MLP neurons of a small language model. Each row is named by its layer, matrix (up: input weights) and neuron, and shows model dimensions 0-255. Each number is 500 + 25 x the weight over its row's rms, rounded and kept within 0 to 999. Numbers have three digits each.
After each neuron's rows, "fires on" lists the tokens most often at its 100 highest values on Wikipedia text that the model never trained on.

L6.up1016:486469503491484453531472498468493487484528531532504476486483504517469523500487478430469508505489479487558496484513501527472531564521514495556515542533509500485478477520524498517533521490470504447474479524498492477474529488502475574497490506502513464493484530475529511534484527477481450459506478478544484475518493527513504501532485509523478560472475497494483532541484488473535477463504512474482538505491514522526510551482540487508468504463512494506489518498489547512475452551428515518468524454504482502462482521473470527514420515504479527530552490471528512483501497523509506539489480499504518459502518507499502485494511487458474514480477507511470492504532517495500521482464489536503471505508508542505499539446523529485530489532497483520539502497470511522489491552445500
fires on: " of", "y", "ak", "old", "ison", "on"

L11.up1442:500505530527519512468533494530483477474509564486499511537477496500447527493510499499517448500491522461498543470534505498507503531462519499511536526516545505475502509534484461532474496469566515514504507489520471500480463531503503533542466488515497484522457517510501533470486548548483473516485477539499459529513536526488490470527523503480470516529471474494504473474488521460505479530481468471496451519528471492468508489507502519502521514486480479528498521520470525506468504503463543483492516499486522490523477498516487527507481483491502553490461495539463453508477516496492519511523471486506496506497526487470489521529523481509437479484473528524548483493492500507512537517461512538499508494524454498529527474492489456544523483543487454496513455530496507457470556477533472
fires on: "2", "0", " |\n"

L11.up834:507508456485512477476509521505526500513475542504478501506512437492515507508496455516491547532458521487488541493494496503520526533509529498525509479517521470495537491523511449465490460480536453495530489533505512502480471521525510497514487481544459459507518539504513537516489536512565502540519497490492551492483483510530549505458506548505482494573464518524487480515493541447539443594496466440515486502492477494510499493510467478544494494522464529557490486517477497486486482500507454532509523500480481533505515517521479506474472512496533495486501486542484487498512478491513498541493502477487511464524515497509499491451539484500497501534496505541483497511521524473568497519503525500519482500496484521504485485502490521551528499530525499488488484535471510462499480442503490
fires on: "2"

L11.up2014:489502491529460533499485476502469475530482512511519500517547504520492467524487478520489499493457456518440476491450511577500519508507553507522458501545467485506518508507482507496502508446502487483504527502490504526528500445501496520538499539500523520458486543493472490528464464495532508495550528510495528497537464514518525492513523498512514500504502489499457554499513481528477480518474497499476519504506498476504475509516476527553430488538524484475486502480449488481455529498499515469465469523517501533490478483475527547516506462483523506465462503506511493499523510476506498486528484495468501459490511505504478526520510512573496482490462534479490534478472506517524484528480470478476521501494512522478510485512510515495523489462516485507505472479468481537491499505498494
fires on: " ", "–", "9", " (", "."

L6.up1329:504499479497532559514504524543497564482489467490510497525463472542489478554555497509469494488485544506488494500502527474477486508482486518474476497528499497482453485505472543536499484523493513536503509478511519468489480500469522496485495481521477480457549474504499529529488495531480480519529527534488476491479454495525452570476511521514454474516520536512527488496506502495482465520554486469534479523484534451464458499476507543542507514500502472492490480536493519524520503510493515499468520526524479502499508469504499479514510495509473506500485495515480469505484542531523471483496539509527537503519512536521522480487479507481504540471518519489506492558511475542468482510482520535526522527493500543543512523555537509516517472485447476501484464473478490504536528492505518
fires on: ".\n\n", ".", "\".\n\n"

L11.up1508:475435494508517491463488523521538484512479525540533523541480471514504473511494498476481466470486488477562498494507510521480510501491491447540528472539477505503527506515507501525515476474549533504494512501482502503548502471513469469534504474553498487522518513530533495461532466532492541527515556535510482482508490488509509487535524490505498518502549520464486466521466502497505527502490534480490538502483527494538443509442448516508443573509520506491547529488521550537468514551433498477474519539469487526496510486500483547482526519486530503501527500507513471535476504499481491503492439481519511533479536484538495483504543501509524507497499502530496495531520517495502494512474491459531518517529493515539548498521492494505497483510500464483494512550476524467497486452497493
fires on: "1", "9"

L11.up1811:467489541476531487480455538526482497438484488480477498526499544511584518493506523550536441511525500526455483496518509481501495517484504529503512498480496463511510485529494531490501523484547486505519466522521456508478500494516505545552542523492478468487522510493503547518492504508509506515482474523496481451516500470481491491530457509502515473539508498472521460491477502495559476518463449525485533475517503485485500525464512501506500520528450504504471499498466525503517474484520500525496536532532477523493463512516477482521523522486561528487498470471538480444523497477476465515471467478456506531501502503522509469524517536472468473536446485513511513517546491498504506500502533515494528499495461497507523501500473516490484499519509516517468474516519470550500459445473550
fires on: "1", "9", " ", " (#", "0"

L6.up1755:498459487513502473507555530446489473477505515464494553514512479515487515474515516499479485494528441496502464469497473508500476482507480505458513510495500507487504498511474535548516530444497491477491516518527505465518481500479490507564450493451510513473517496469531505510533518535548510533480547477545515489508488505500498449522464520496514486504478489525510515452520487482522513480501481500528518549523491469469490525513514499497493513513479494520479505518514559491508485497485522485480497518561496509463510482480495498462511487521502478511494509503487500499507540492479508500539457433534478533537521474563490521478498564475519474477512490499496542529516520486497519504548491524512521469514505551530530504457501513496481509527501514490486487521488493506485473485479490
fires on: "1", " ", "2"

L11.up1754:529482501489492474541480495526462472502472516484512542481462469515505502510486498472520509540498545486485534533514452472509494510503497496437522485515520484498536462519512487512505488529516482480516534484503504506456506468485501517478533509524520549558496504501439520490486500516545490480498471515524491463520507500499493511476516488487511526515522464497506473517534574507465555485509465476539480521516486529519536486516504499502517522487469525466519534515485499489486537508523529564523488493535492504476454470492464504525505491439471507458520465477475489510478502465515480519512485549514500459475507464509501477482516496489554490551498507500497549509525496505462504473530510524453491488475496527500577478527523482462508503527547498545474532513479542480515501490505529
fires on: "2", " ", "1", "ab"

L6.up146:521510462466541492520520508477466535508500467488510516490437529500519438450518557494495460520522498506512505518515519485471502522482555475513520519495528504541488485499524511508507478489521487501464442451498480515511511477519520546502521460516455444476501503493499514512467499530469458541514489564546491470508523477494502501483509512501475505504495480453529483517494520462487478528515483494480454546515516499499512499462479530492472588490512518514488520536538473510487545509521518492494500511502519472510506471457489485499523507491543518484497476506477523499543464492476484464485518500491472471496440534488480488509472488537484492424510449482459492521517491491504533547529471469493542460498513528506551508547527522517520452518488506483501479489535503542542528522496532
fires on: ".", ".\n\n", " In", "\n\n"

L6.up920:428476526528500507538520519497469489514502459543459466471446481481522498459484525504496457486541478513577523495543483547494486501491492465493517518460495519503481486547490478445472438499473547519496502501481528467443478492497465482491484476509548504437513489555483500503506515527489524483462542493516492479485511490465494497534499508482503522513495512511477512505451488504528499470490503484481488466512490452513516504505498511518441509482508518490480509487518517506513514491468471494517536568547509500465493481541515497488455451466462484554511510489471482505485463516490511497499498431453465466507462526517487501506490484544500498487466514530498523525496546499520493546462510533501465505439509489531472506491476520490515499475494475487516496447473512541521513513475537
fires on: " that", " it", " to", " \"", " first"

L6.up463:499500509509481482484515487514468485513515534486534492541481489506478462506540518543534505479486456533521492519521498552493491562500484473516481513546487492520518500552496449440488480505474506489483478518511492506469509536479545539513475499499496482475495603471465517467546501495492510493494510524523476517529498507507522491519501529447506512510507508542517461520517502500473489514505472501460482494538548492472485508492494498525520476491466499477534483495480535513494519487471513446503520547543531492514491554508487454524498522464501504517531492494479518503486507568453482521543475487525479483477541473537509459500528509495502464510489499483479486509516482491495511471467510505532479493502463502494467484536480527481493490509508489500498499467489536446514514468496488
fires on: "2", "0", "1", "5", "el", "pt"

L11.up565:523501542503544479435485491513508493500494461550504505538515530485532468451488491486511470506494534497484502502494487528488506472515541512519521517491471526479502492507509490555486446478535519537532491528518505484455547494495480480510457490533508519507502479519509505506472455486492516509504502504503537503476458485489520522494509470487482493531523491490509524559468491485470469528501492451509484494545514542524490438514498495499459505539515455522471525496478487542497502515459474530484514501515495521466543475450516457516543485509522507506508529494515435502493530519487528533527512512504520525495506513491475531498503507487501474495444522471478539447499517509530497523493478525490487484478491491520527481560490528513503495461469508493512432532464503514503480498499477
fires on: " ", "9", "1", " ."

L11.up1158:490492482513476462480522508481519502488482504453497502485480509544513458511481451493476517491484503486491509472527468529537487478523504476512500479522474489465523531465515506484491472498485456519544515531500537479518466491525481553511503515528477537495534472525505483500507514487485465525539499506567525482526442524452530483491497497510510537511514483482495491511520553523579452471543506485514498510499476525443484481478520494501478503477519469507463560501542501525488508500496512515460505500519487535479460513521535520478533494491472488501506518518494493482495475529473473500531514498479443518499505518517478496462493520517518518514560475473480518548487500532528504542494488474497475508527451497503457510500507481473492506501463478532493492454500475527502529519490488
fires on: "1", "9", "2", "8", "4", "6"

L11.up539:502476538476496484544490495522498425515528513503474465481477510505555528530514484482483505479494530538524483563498499478480511519498495508520503502499464486498475520527520508517511474500530493490460512495475508520497516475450500550484514521529492516527527497463541530519495539542479493481548493487467460487474517529562537494492525529510533501510516514508492525549486473492489486469497517456455467481533500497507519509508516549486479512530512523523490512494473531481515462510517474535505518510522482512456487476484454542504499514489455455497519499485494523513521507477494516498483479508501502502501491496523459490455540502505496460475427526474509485487506533434498546520508518534504478481534481489544462490490488473500538544503487509502515473532502464505556543548476491
fires on: "1", "2", "9", "ly", "0"

L11.up344:463494512510490504433540509542477522530512523502533494508478525492488507435448479484529492481508558463454521497517550524500522468553507540490508516478504500537525512488481503494512465479517531541480520553502511477454509526453520494499490487464503494456474468518513508479512498499526483488502489452508516493499483471500472520496504525481509493478513513474489539502473494523495495510496537536539480503487499489516490509521468513481522504503484467500491517498512502477511509505481494488460484503454491497468512472464481452512482501517470524526489544501486463493472526522494496455480499493496541516489495547550494504498521488519455503502514532547506492499529492505458512537460486502499532525480486519465516529511502514516484508427488508506477532520527461523519427490518466
fires on: " as", " ", "9", "1", "C"

L6.up758:490509511506528502493500544517510457492472546504527513519533514520528540510469528489475528543459506477480531539476498453541454560516501531511477527509530495443522482509562489525543490516513520475496495529506519459472518476471513553524502497506522448492567473496501533455512505451500484481537570475498538532495534466497543499486479549499500530549514534477488493519448512494529508501520496517465507526505508533487514502480467425469468456497480517499533439503493490509515505498479511549539487455461476499491539468520517501487501485458517474514501525444493501532514509464521497466509506538519532473500488481536502476468525512501489496526537494488503510560497524505501489484548482479449524509511526509482509464480444510515484490503564508512503513493530511517469466481486513
fires on: "2", "6", "7", ".", "–", "3"

L6.up454:489480492485544506517482476495518475497521511485520522510503477514449520480493477499513482470491483526499537489528499524501554536503516449537484475517472513525461450545486520530489511502514509504475511519487530521493505541502505513510547495477507463480497518469540538518486489504487476507471501460465505507503500502533478438521491553503517521534517521559476499510457468498498509491515514486495466542506497504520518487501516492506524506536517514535474513452427474482491487534480508495525470456488497521475539531475485470476549487500537450482496495502480480500562508550489497499448499460520480444499488499520491482525511531507509509489519489503521539465523514517506529523528484484530499478547472478473512478515533503535511470522512517509491520536512491493534507499503488
fires on: "0", "9", "am"

L6.up233:484477489495488548517499484482483448486534501449427504511479484482443506463485483541520518476536521515506504509559502482496479529472496482542489523537455482488502490496504496482479557528497535481431483525560484478516517482473498528496532524558446500513509496527490490533516460531509496463484527510531485463529467476528503509475535456476474545478448482520516458530509515483537509525513475517493498536515505512499487491484500516540482513475489562511514505533492447463520510516518518487501494475562526500519514466489471469495515492540474518477480497497474511477509567445496466515506437486501499524523526458483480468542489546490469472508480446518466489475532466487518510481477504519513509469489516467452518509498512558450513548534490540533541472473500534528479447527511469
fires on: ",", "0", "2", " April", "1", "5"

L6.up1265:528523483495495501484465471539482447485512480473525495466518496512535480488475531456510493526511514470496487533523490498482524475480486524499540521494463496511453483520492519549541530514493500500503518497520507520492480477505447480488505573522521500539528537491457514463470426502529514493501487515483530512518477460497500512453506484445477513519495478479511493529470499548478490539477494464477508485484479466522510509494511529526502557484487500510512490484516523491541466507515486488550511512526486476516504516477488494534478444487488497491501481522537498504510543506523499472478511503511525493531487512471464510493517459558496461498507467463496490462492500548506467461535507478452483523488486508495480491488489514471423511491459500549528509547511504530504493511527477
fires on: " ", "1", " article", "-"

L6.up1904:492495486464521504533487489492530559502501429517493472550462529538513463499497504517496500481530481521475482524489518505472521523524536540481545545512461483518493533483494495512483456502468499516520526497467498498507488516495476502497488498482507517508507548506489497520472499541504495501495506511507515520492527461518518502506520501510477479542473528444487530490502498499530486506483528537523502511495508492490492478491492543507438529494482538467488515462504513516485534514506508509508516489538473465524544514509538489472593497490494514505470504559485528501538499500486459492499499503548509446546461519539518471516497504506528463482468492480521518519499499517466484498497511501498536477456533496474534523542546515497519508515509500484522509473505536545498493527494526
fires on: ".\n\n", "."

L6.up1544:513478460477472519495463466501486510531509421518497511499525537470502505484449509513486464500496500512532479513527528523519531495522497541514525483467511456489528494507522521466498472487498517473495485478479496540514473490474489521492499481473511505465517519525529460448495516489507498492492440495542556514502468471479511457515516504488510488512524495449440466528464526494528540500480465481483544497497530507492489480495494516541487451525478504474534520485483453491513441505537494520558497513500514476507522517530520484500473518506541496528487487468483516503513503482499511523540479474510432497500465520503466469497537531548493540497499501498518491473533501513486537506506544523480474467492515488470491522506499510518474504501501489514492496522533507496423498495522514
fires on: " ", "ar", "ing", "ob"

L6.up832:508527488490489487481449454459502548510452476470494475528465537516522514478575478513492482500508500519548521557506476480452559549489484511524543511495470494494495462498497497487517484502475517511508551458513490514503458503452500551432509530530492446509524527487455472510492473471535518481517499499474540493511528490528491515488515515520520457454483562476468507496444492527502509499483466494452498509440517506535497483482512491511475503458511501504525534477525537506471545545513507538476511510530483436491497500510512545502490460431480502477475440500498546490553508513480492550531468494480512503508497483499522475477529511524475512530502530519514473464522465528503523467538481504484523491496458491455516528530487487469505491506479464502487509544557523472500517461508500
fires on: " ", " |", "-"

L6.up330:495515518527504504497513464523481510499494555489491515537497483452524507522452491499484496501489524491473479473506498489515471502504503469510450499471490507513477448463520470475536527548500510460478502481505529438517479467520501527474490489495490468460493493534480456464471447503473482509504522461535495500478548566512536512480467511458468525530496487455480512518504473488535535439547477472466486501504475526489516513494478491497519507500518482530542520538527480543530523519491470551506494503530497469502509492545486531545485502505468527493477481493486526528478487533494550531475494537487553457512542507550486471500469490511491477499513510533521498479540481493499483490500530502523547485523524517493478552522503502508472503462486513492464508526530481486508519500487503
fires on: "2", "1", "3"

L11.up191:483536529489488519538544512471516513489511511491517513491511534485493531474535513528488459526470533493485468504489522485467500519497463538471513524504477491487494489517478467485553496477508463483486531467511476532541499479528501501520542544520437496464492518487472451481493424517453467516447511517509493491510457513534500560518467470492504465517482483516456502523514512532473518501496494519511508472491497523541482515507534507540497501509492460458528502472505531495508472498539502475487502513505502501527491514468546499550485510507526512560487475447496495547479524479481509487506496530475515505479509484513515464483505504480494521500554499512473499465528474498495496536505491459493490475547452487520491523487491517484466517511522499536478482545502468537480434475492511
fires on: "1", "9", " ", " ("

L11.up190:501502477535524490500504477499506493516545493469484485440406499472471530490494539535517539459500527472524518540553505482524507510495502502533494493511512500506518503524475533516529500497534461529513512500516538510449425503491516508498532499520500481482461500487504516518514488497478479490509496471479543474471497520509472532502531499482489520518527507492498496529464533471513502526498496517547460520528513517510508490501509498488448485505487493452533495473414523516548479499508516503512522426466504519507497501468507480483504462483502497472522510537503495521496520556509488551490516475508482510566486479478488512497488475544522491474486514503532509492475514533463543509534507493515478482517482532485472467480537457490489497505537506467449516506527460513505491512469497
fires on: "2", "0"

L6.up1683:541491486482475502504504453482495537497514504512526507509500505501492499516510512516517510483511516439531501516546507456483528534490502469538500496498495522525461480503507516460496487509532496518504532521504454525450483507511468487480488477521487533506453538508494528492540459500551499482469498479519515533449468540524504503473487464494514506512462510533524515540485488495509501457527465474479504518510513515481476515479502519456524504501514501501503550482496467524493497503493491506517453419494508543463477557514480467498525493509507529474499553504539509517533540509519477513487458493519489454487490500494528451507499485529531488495489456481442473471536533481454500514469506527477530509530488526486502504521515561523560496487488516526477483497472509510524431502477485
fires on: "9", "0", " ", "1", "ason"

L6.up420:490486503525490489434484454511513513495501472486518481505494474491487484506499488530471553477502488457502500504499518472497466481514479486524512484468513505505505495483482503466499501496442498468555517507541484508486487506505593514477502501487472517514478504503478532514479518488522525510499482489483497467476532525523523486490528485539534469526498556457485474532521523483545492523497475519514471482543472514529496510510536470518505457541471470497521486512478496524444498510511514550496483482514498522488482507516483510503507545466489535451464473528457516516508499526523496503487484522508454495508528510464521521500517531490474485500509507515519500472465506506494517496501517522517518529500466553522498498461451503511531506488514483468539515479485509491525513494538503
fires on: "2", " (", "-", " |", " ", " imp"

L6.up1560:513519485461524477504467496467495509519523444540498490472504499480507564524537567516503502511529502493506546508500454494523497497499465467506472480548522546507491459502525493468482490515516521510517499475490482490511480516481540499506543526518453527519491485499518506511493473505503480490513527499466488527505498497548531520468495496459495464491485526477533501506458504477464497531438535482516481548501513492523519483517493471513470511512536505500511578495463507511524462498490524524493449448518493540472459543481464495492526524452467555468465496532475516523498450508517540456477542461468477484478473450491500489498491481492490532537493522485508510458511529493508506478466508468485541500478485498522482526483497504458514439474543525463530517512482547492532500486529484
fires on: "0", "2", " (", "4", "6", "5"

L6.up1142:511533460476489493509521520513468515524478523477437461481523520446499478468484525519485467513521474498445552490477529461501476505517505528546463551540524499499509500552526542499534492512532464465488493523499472477502501503512502507467537502491485495474500489504548533490500529484512474506495487512468480509541524478472523511508474535496525470493488507504498529490484507540449513460469570482443510502523534494488519467503499449485534489492458482523495490499534489511504534463459468476480484510494515487474484530465476544467521511501469488540515481466503468525489510497532514440493466509529486502486496544531473517554468471482515518495507515519496505490505485495542483500509512495492529509523493523509517459522464490473503488528489449453507483518508450492504544484501530
fires on: "0", "2", "1", "9", "4"

L6.up493:499482486533498500481464466494493495483459496513510485522521497536523475500476542502518528484438506535485504512513501479488537453546468466518462515495521504527542465522470513482516477490437503521515505474515507561473507519527516508487544479499532484505495530513515455522441485511494545478514458456502500481424466489481492470479504494494510509557504485517508477485508502492532459508515503502500529526492518481494497479453504510515524475481515533501474533470483505493490520531515481508511474505492493550523511510498440488529509501554511501481471543518467524538517513566495497514466456513466453475516499507506500503501495530503520503502490488500549490535505499487472501523508550525519472526488474521489521535474534476524538478504515506500485531506483526494488480500449530
fires on: "9", "0", "1", "7", "8"

L6.up649:511471482517469497492493497503490553474485522514525485498497524469540524494494526523513517523500503467493453472493503492515468489511514496496519489555507523474465450500510515484438479472544538510460481493489478512477480506445472546479521507516497465533480511413509438452513491528430509533531544488511506490491528537470458489505521452511513475483496487434528527533529514489516503470500457488524487551477504511478459469525511487512521467523502484524514486518526521513489509507508492500547504499482541461514454519534462499526509511468503540495509459472486521452510492555515493531472503517473473487523515520474490497558452469461501485510487481480466501536569520522491495507446481512448513456515532491477497487481479510529499516456449506492466542492511506495509511481474499
fires on: "3", " man", "8", "1", "6", "man"

L11.up1512:538498505477446461518505466588488464492502497483488477507479495511530504520488481509540531489491511480475505509560474460455472490477525506492513490500486524465511521500488467507495480500492506484507532460520519504454485502502496494483539511523482500521482483446497504539491489538462488511467493465484539522519496490469508505539517498440527510515514474486482536495536453474504500494499560512519489492495503527535488469536504536506524490512480499481475538527520477470477525470501493508529458531552483512492500502506488516465498495492494513491522459482466522502495476469489514520519486512516500484493458530442486532537465513509492490484516499506484508449484454481505503527457501476534482511478467497511476532515514467489553483465492476500491457472493492557506503524498466
fires on: "1", "2", "4", "3"

L6.up662:530510514485474504496494459500522520507493492513483466484483451515528480511512510472455498458473479491506499528470515527513513499501516487485491491507514477483477463470541546437547498520500524533496550483516491509519494497499488474496504457505468501498497466481504474483505502434466530494523521490487482503476519470506471526500514514509526502508492513529495474466440504515520481472501514493425513539500470511471437541453461411504512503502508517508489487454521526506491467496537467522453504480525525512446505452493486509501502512494541539547498542514495467522503514517505523500526486514480475514479517499486500537493495477480497445473514490492558466511509503499522531508516545549472534513463501542457489490484481481481460513511481512523512499507516510467511515497549507
fires on: " |", ",", "0", " |\n", " N"

L6.up886:559500551459495470539469477525486472492539514493489525490467474488511490518501564484470539513519471491448495481535506498526501493527471493469496543470507514469481473488498464504512492511501511444506506521498490469487513512524457494486485521475466466486510492431525463525532491467538516523508498509519477506536523544523465497505480513515512509505517494485510527473493521466546432521502499450502495536516515511493486488513512510486543516521485519495491502465462528487520547505515493537496494490556469498510489501468492438515549505488516522483468514483525533480474498483506476506511480533494503482460484517473479521438492517524484498505478497501489490548501475471513488475498527545498474510455504537521533507458487486483509521499507490461481510509544520455474459496540485
fires on: ",", "7", " |", "5", "4"

L11.up59:484464483475521495534508498502521526526512536515436465458478534466506514465479483527469477512466540499497556487479523508502473482458506462487469525493514505461489465506499485478522539523503500560475489508536539515523510529478527518475489491510550474459503464512454514504529507508503530458492516498518518541511518477479499504566539470494490484507502491498496524521432469512446514499475491486498534554510501472487489515510499489493518452512515523499508519532501456531537471459456493505521511510503477519478481501470475473532483447480541493506465508480496483480538493436483522482531467534485468470485484491559505501462474526521546497480469526492510470504436553537519517479472469503505508496480464493546494515503491468490490526506508526480465511516518484484506503528469544
fires on: " to", " while", " of", " began", " by", " before"

L11.up213:513438536486463489525491517483504478466497440494491543486481466465466524511505473513500491557518508499483487482496480561497518490467542493502511503493508503502489505527444520459492462511452531506494466520493530489494488458515496481474494519518490504510512532496496499499489482495493527493484528540491484476497498508498513501489473516499531503458506462495500483480475524518518478522476533448494538522487487495520491517523553476480506522543518502433501481508482503516489544540533468488499501451473484543523541510467472464467531528493493525461490537518553538493514498488459474509520502518538486524539508517511527527539528503498503482467459483483490483494477502528534498508494436507519440515516515516540491532503515481493433536520469511485492537494520547499518508456517509
fires on: ".", ",", "5", "3", "6", "1"

L11.up1250:476498495480481517483522453487497457506491489523477496494442469535504485502554509550550518500507524503466483497537467499502497478511457508522511498513485509480514512479513512478503464514506522524492497552562524523525500540480525505555509536540505489501472513485500516505475495486516514512510487498488530556477525497450485481471544508504482507455460517524503533521517499483511506480484544481500467553474540553502526436503518530512507463509483459509524549472565479458508483514517505500484488515515513490503448510518520546499514515520526500491483522471545494498470480516487498476509516515509503456518507509515543491487456480494481489496540481491497497512515491487531524492526522491485499532538517508526484488473477522530479563477501490463458516468501487532471477466503455
fires on: "2", "6", "9", "3", " %", "%"

L6.up984:487521533510523508466539469508489511470525505526576554475462503497455488523540502533471479497499488517541534459534515487486517479483507467535517527481464526520490504533495509457520470506488506465500527507515527480484507511492470541489472488512501517510484497519489482478517495523522493509468476503473528485487490501532478473474514506495497525462507457517492484483473517460473519498513493497527538544472488505528495494512478489496515518519467497461468546472472460468474487520468477528457497471486510539484492539524487524467486478559480426519459523518488504501521489484504466490528458541499486469480475553517502475518465541479522506481510500444474493468495483482509484465502503469535507465533481487529477470507482483532522494522529512501482514511530511468475527529480483
fires on: ".", "1", "0", "4", "2"

L6.up1020:533533488465541504509535466525500513482499458476513470492499518537503517502528513465524483515507485479501529505504527492470524486523475495432499523492495490487479524503517521520490518542477540501516510449502479505514502523523517542484525511503494520504570524541491476485453486491489506526516486509501535517441499507517494493493501521503490522529500513491538519514494500513508530494525534471504509516455508488505499516489532515498508522484512490503563491490498534513536469543511492474501496537479464493458570511504498523463548515514488502460525491485453534526521503522502499522513536499531550512506528510532568461499496530539475513488503472461484502491504489481475473527465518537489513532470547535472498505486491508496535489456523504483472499523521546520509527496479487
fires on: ".\n\n", ".", "|"

L11.up1058:457507508517508480542490518524533495525525493513483482546493582499476509508496518513492548473497508535507501480555504495531508492480475473516531480477504455516504478472500523493519495471558445492481500524527489558511429498514480506483521498521477480488482511503508482507511488510507531498472521508457489528518510495554478438501564535495475484479515504511468482493512540507536479493464511528504475521502554471511491502502491493507477503514467518462526495518471466526530517452540503472504521524466520529510478501493500510500485484472496504512510526489510525492488499470542501513504493496511460506484501507459486463494464452491469503456497451506523496501490518494433513511515496496507484519515435510466508561487522464511502487486517501488464471547468511497474512525460467
fires on: " ", "–", "0", "1", ":", "2"

L11.up1180:461465483511471505511499509487519533544540512494466526514504478521514509493497456562506539544515558512461506478459507497506482505516505477531500532471558520505496487500515557496525514518505456495507462545510536494487499485465474507491505507498494504486462496488504525479535488515506532480545483461472510516505470506492476509517509522470488532515498532486508501487471485490483510526446512557482498490547480554516522507534521536512506467511493496485495493478499487473536500481510456485501488499489520506500514514512480515528498476476481465526538547513539438482536540493504524462489508478542522466495488513521522510520555524482484487514488509486484511496481503498509502524492494482519500486514484491481455493473486490506486507507475507458519503565512537464461519469503486
fires on: " by", " June", " July", " before", " By", "By"

L6.up859:514484478478483484504498516473507506514500475467505502540527506510496497545521498537481509514488526516463444525462454484518492511480502508492501482491493496479504483497529525515450486472488471483469522530524508479523510509456500489470486500490519493509513498483510527493508545512515482495502457529518485518538498470521486443476479467524473543512488466458469507503467526508484516508509494472480489498486477504488567512493514523486515468498459498479499505525501528517518512488477533456520475491473478509521478528452449495467508532465513496507522558497480475519468532511487504532553486508499491511536502513538517525506530526465473499492533500489488508539499462489491545502500507497547514514521453540484526543492519468483507515476475493532472502536471519509476494472511469
fires on: " ", ",", "3", "5"

L6.up645:496533482489509502485519507501519512542540502487510525520426464497534450490442523522490486486469508492500509481537488454527474485500520470535465516488528494544493493500519481456503479505512533458543482464462577520514500491468508473448524484483499489500516484480513492510478565516494515479533493498503478506514560484455489491506523468503522502500471444475505496493508510524483512503553488504479503518526461482526467497467476447516476486516527490485439477500534521528525510493519477488492503528540526513532548468518501514499495488524473447525506496532481506526469467533498496517507490488477472497499488523492503516519499489530504525475458444533471504503483497509521421472513531521472502474514489546507539557516439540528520533518481504489500517477536469486498481480491489
fires on: " that", " to", " who", " which", " |", " as"

L11.up1733:520489522450496480479507486507539497474479533500530509494512521477474485489497506542466516516485524478522505498536493526489435509435487509544493483532551504523504517496501490477522525500497500509494487456547478516510474479482509505535530459509481507445484530486489505476514490509492482475522493529494512516576467495505496514506553507522503454473516461500498494464502472480534554534486505539478495551554550514481517580514491462471493479528481490520540493442486520514465465487528513508525493504515507569469460506491493503522467506459448513480493518509453511503507518525462537536513502491515447523487482514493510494500457530468453493535465492537497500448504478506495487477490517511504496476470437465496532478486494532538496502484541545522502487491503522511504470504469486
fires on: "9", "1", "0", " ", "h", "6"

L11.up667:476515501468532451507516514519468522465504478507454482487461534540476510514497474499468518516509485458512508489493512484503504523515538515540469502537478492475498458497526519470543484495518528558483528516501514454505508482559500528480497489523492547448539510504497531515484521474526454495502555490497509514497503536525563496495477530498470457513476495529479468502483492516513520489457498518500467529499508511507524484493507478464517472525488513495495447492478503524468521523512521451448508480517495494528511481489494494484529510515511500518523469490512495498541509534519507514526528513518486517511524505487535530505502504513471496479476508496536479504488475496461471508561540502521505474483517507464487487488483479515515501499514473478488491476570469461465502501547501
fires on: ",", ".", "2", "3", "am", "4"

L6.up470:484490485515525529503552519517487460468524524507501511499481482519506507484508506558494531531466503505513526473491483460516531492545533497556489475481499521483493502524502510543474506507521489497512506476584521503499511499472542541510469533449522525479519542502480485486467489486512519478508502524468466508499499496482480453503473493487490498510508472502502508495466510503510481472494473535477516554481498484425514584514522483524501505516461532472521513459484530504490446512546524529520500476467486544462525500485477483525490493494476515499502503491500521479470512483520490551525471483503453511531481508539448489510495487525475505509469487520549552509491469523507518527499511488477474477502499511495553543519475471494470508518494492480527490464484524516494522471514518
fires on: " ", "2", "h", "1", "ro"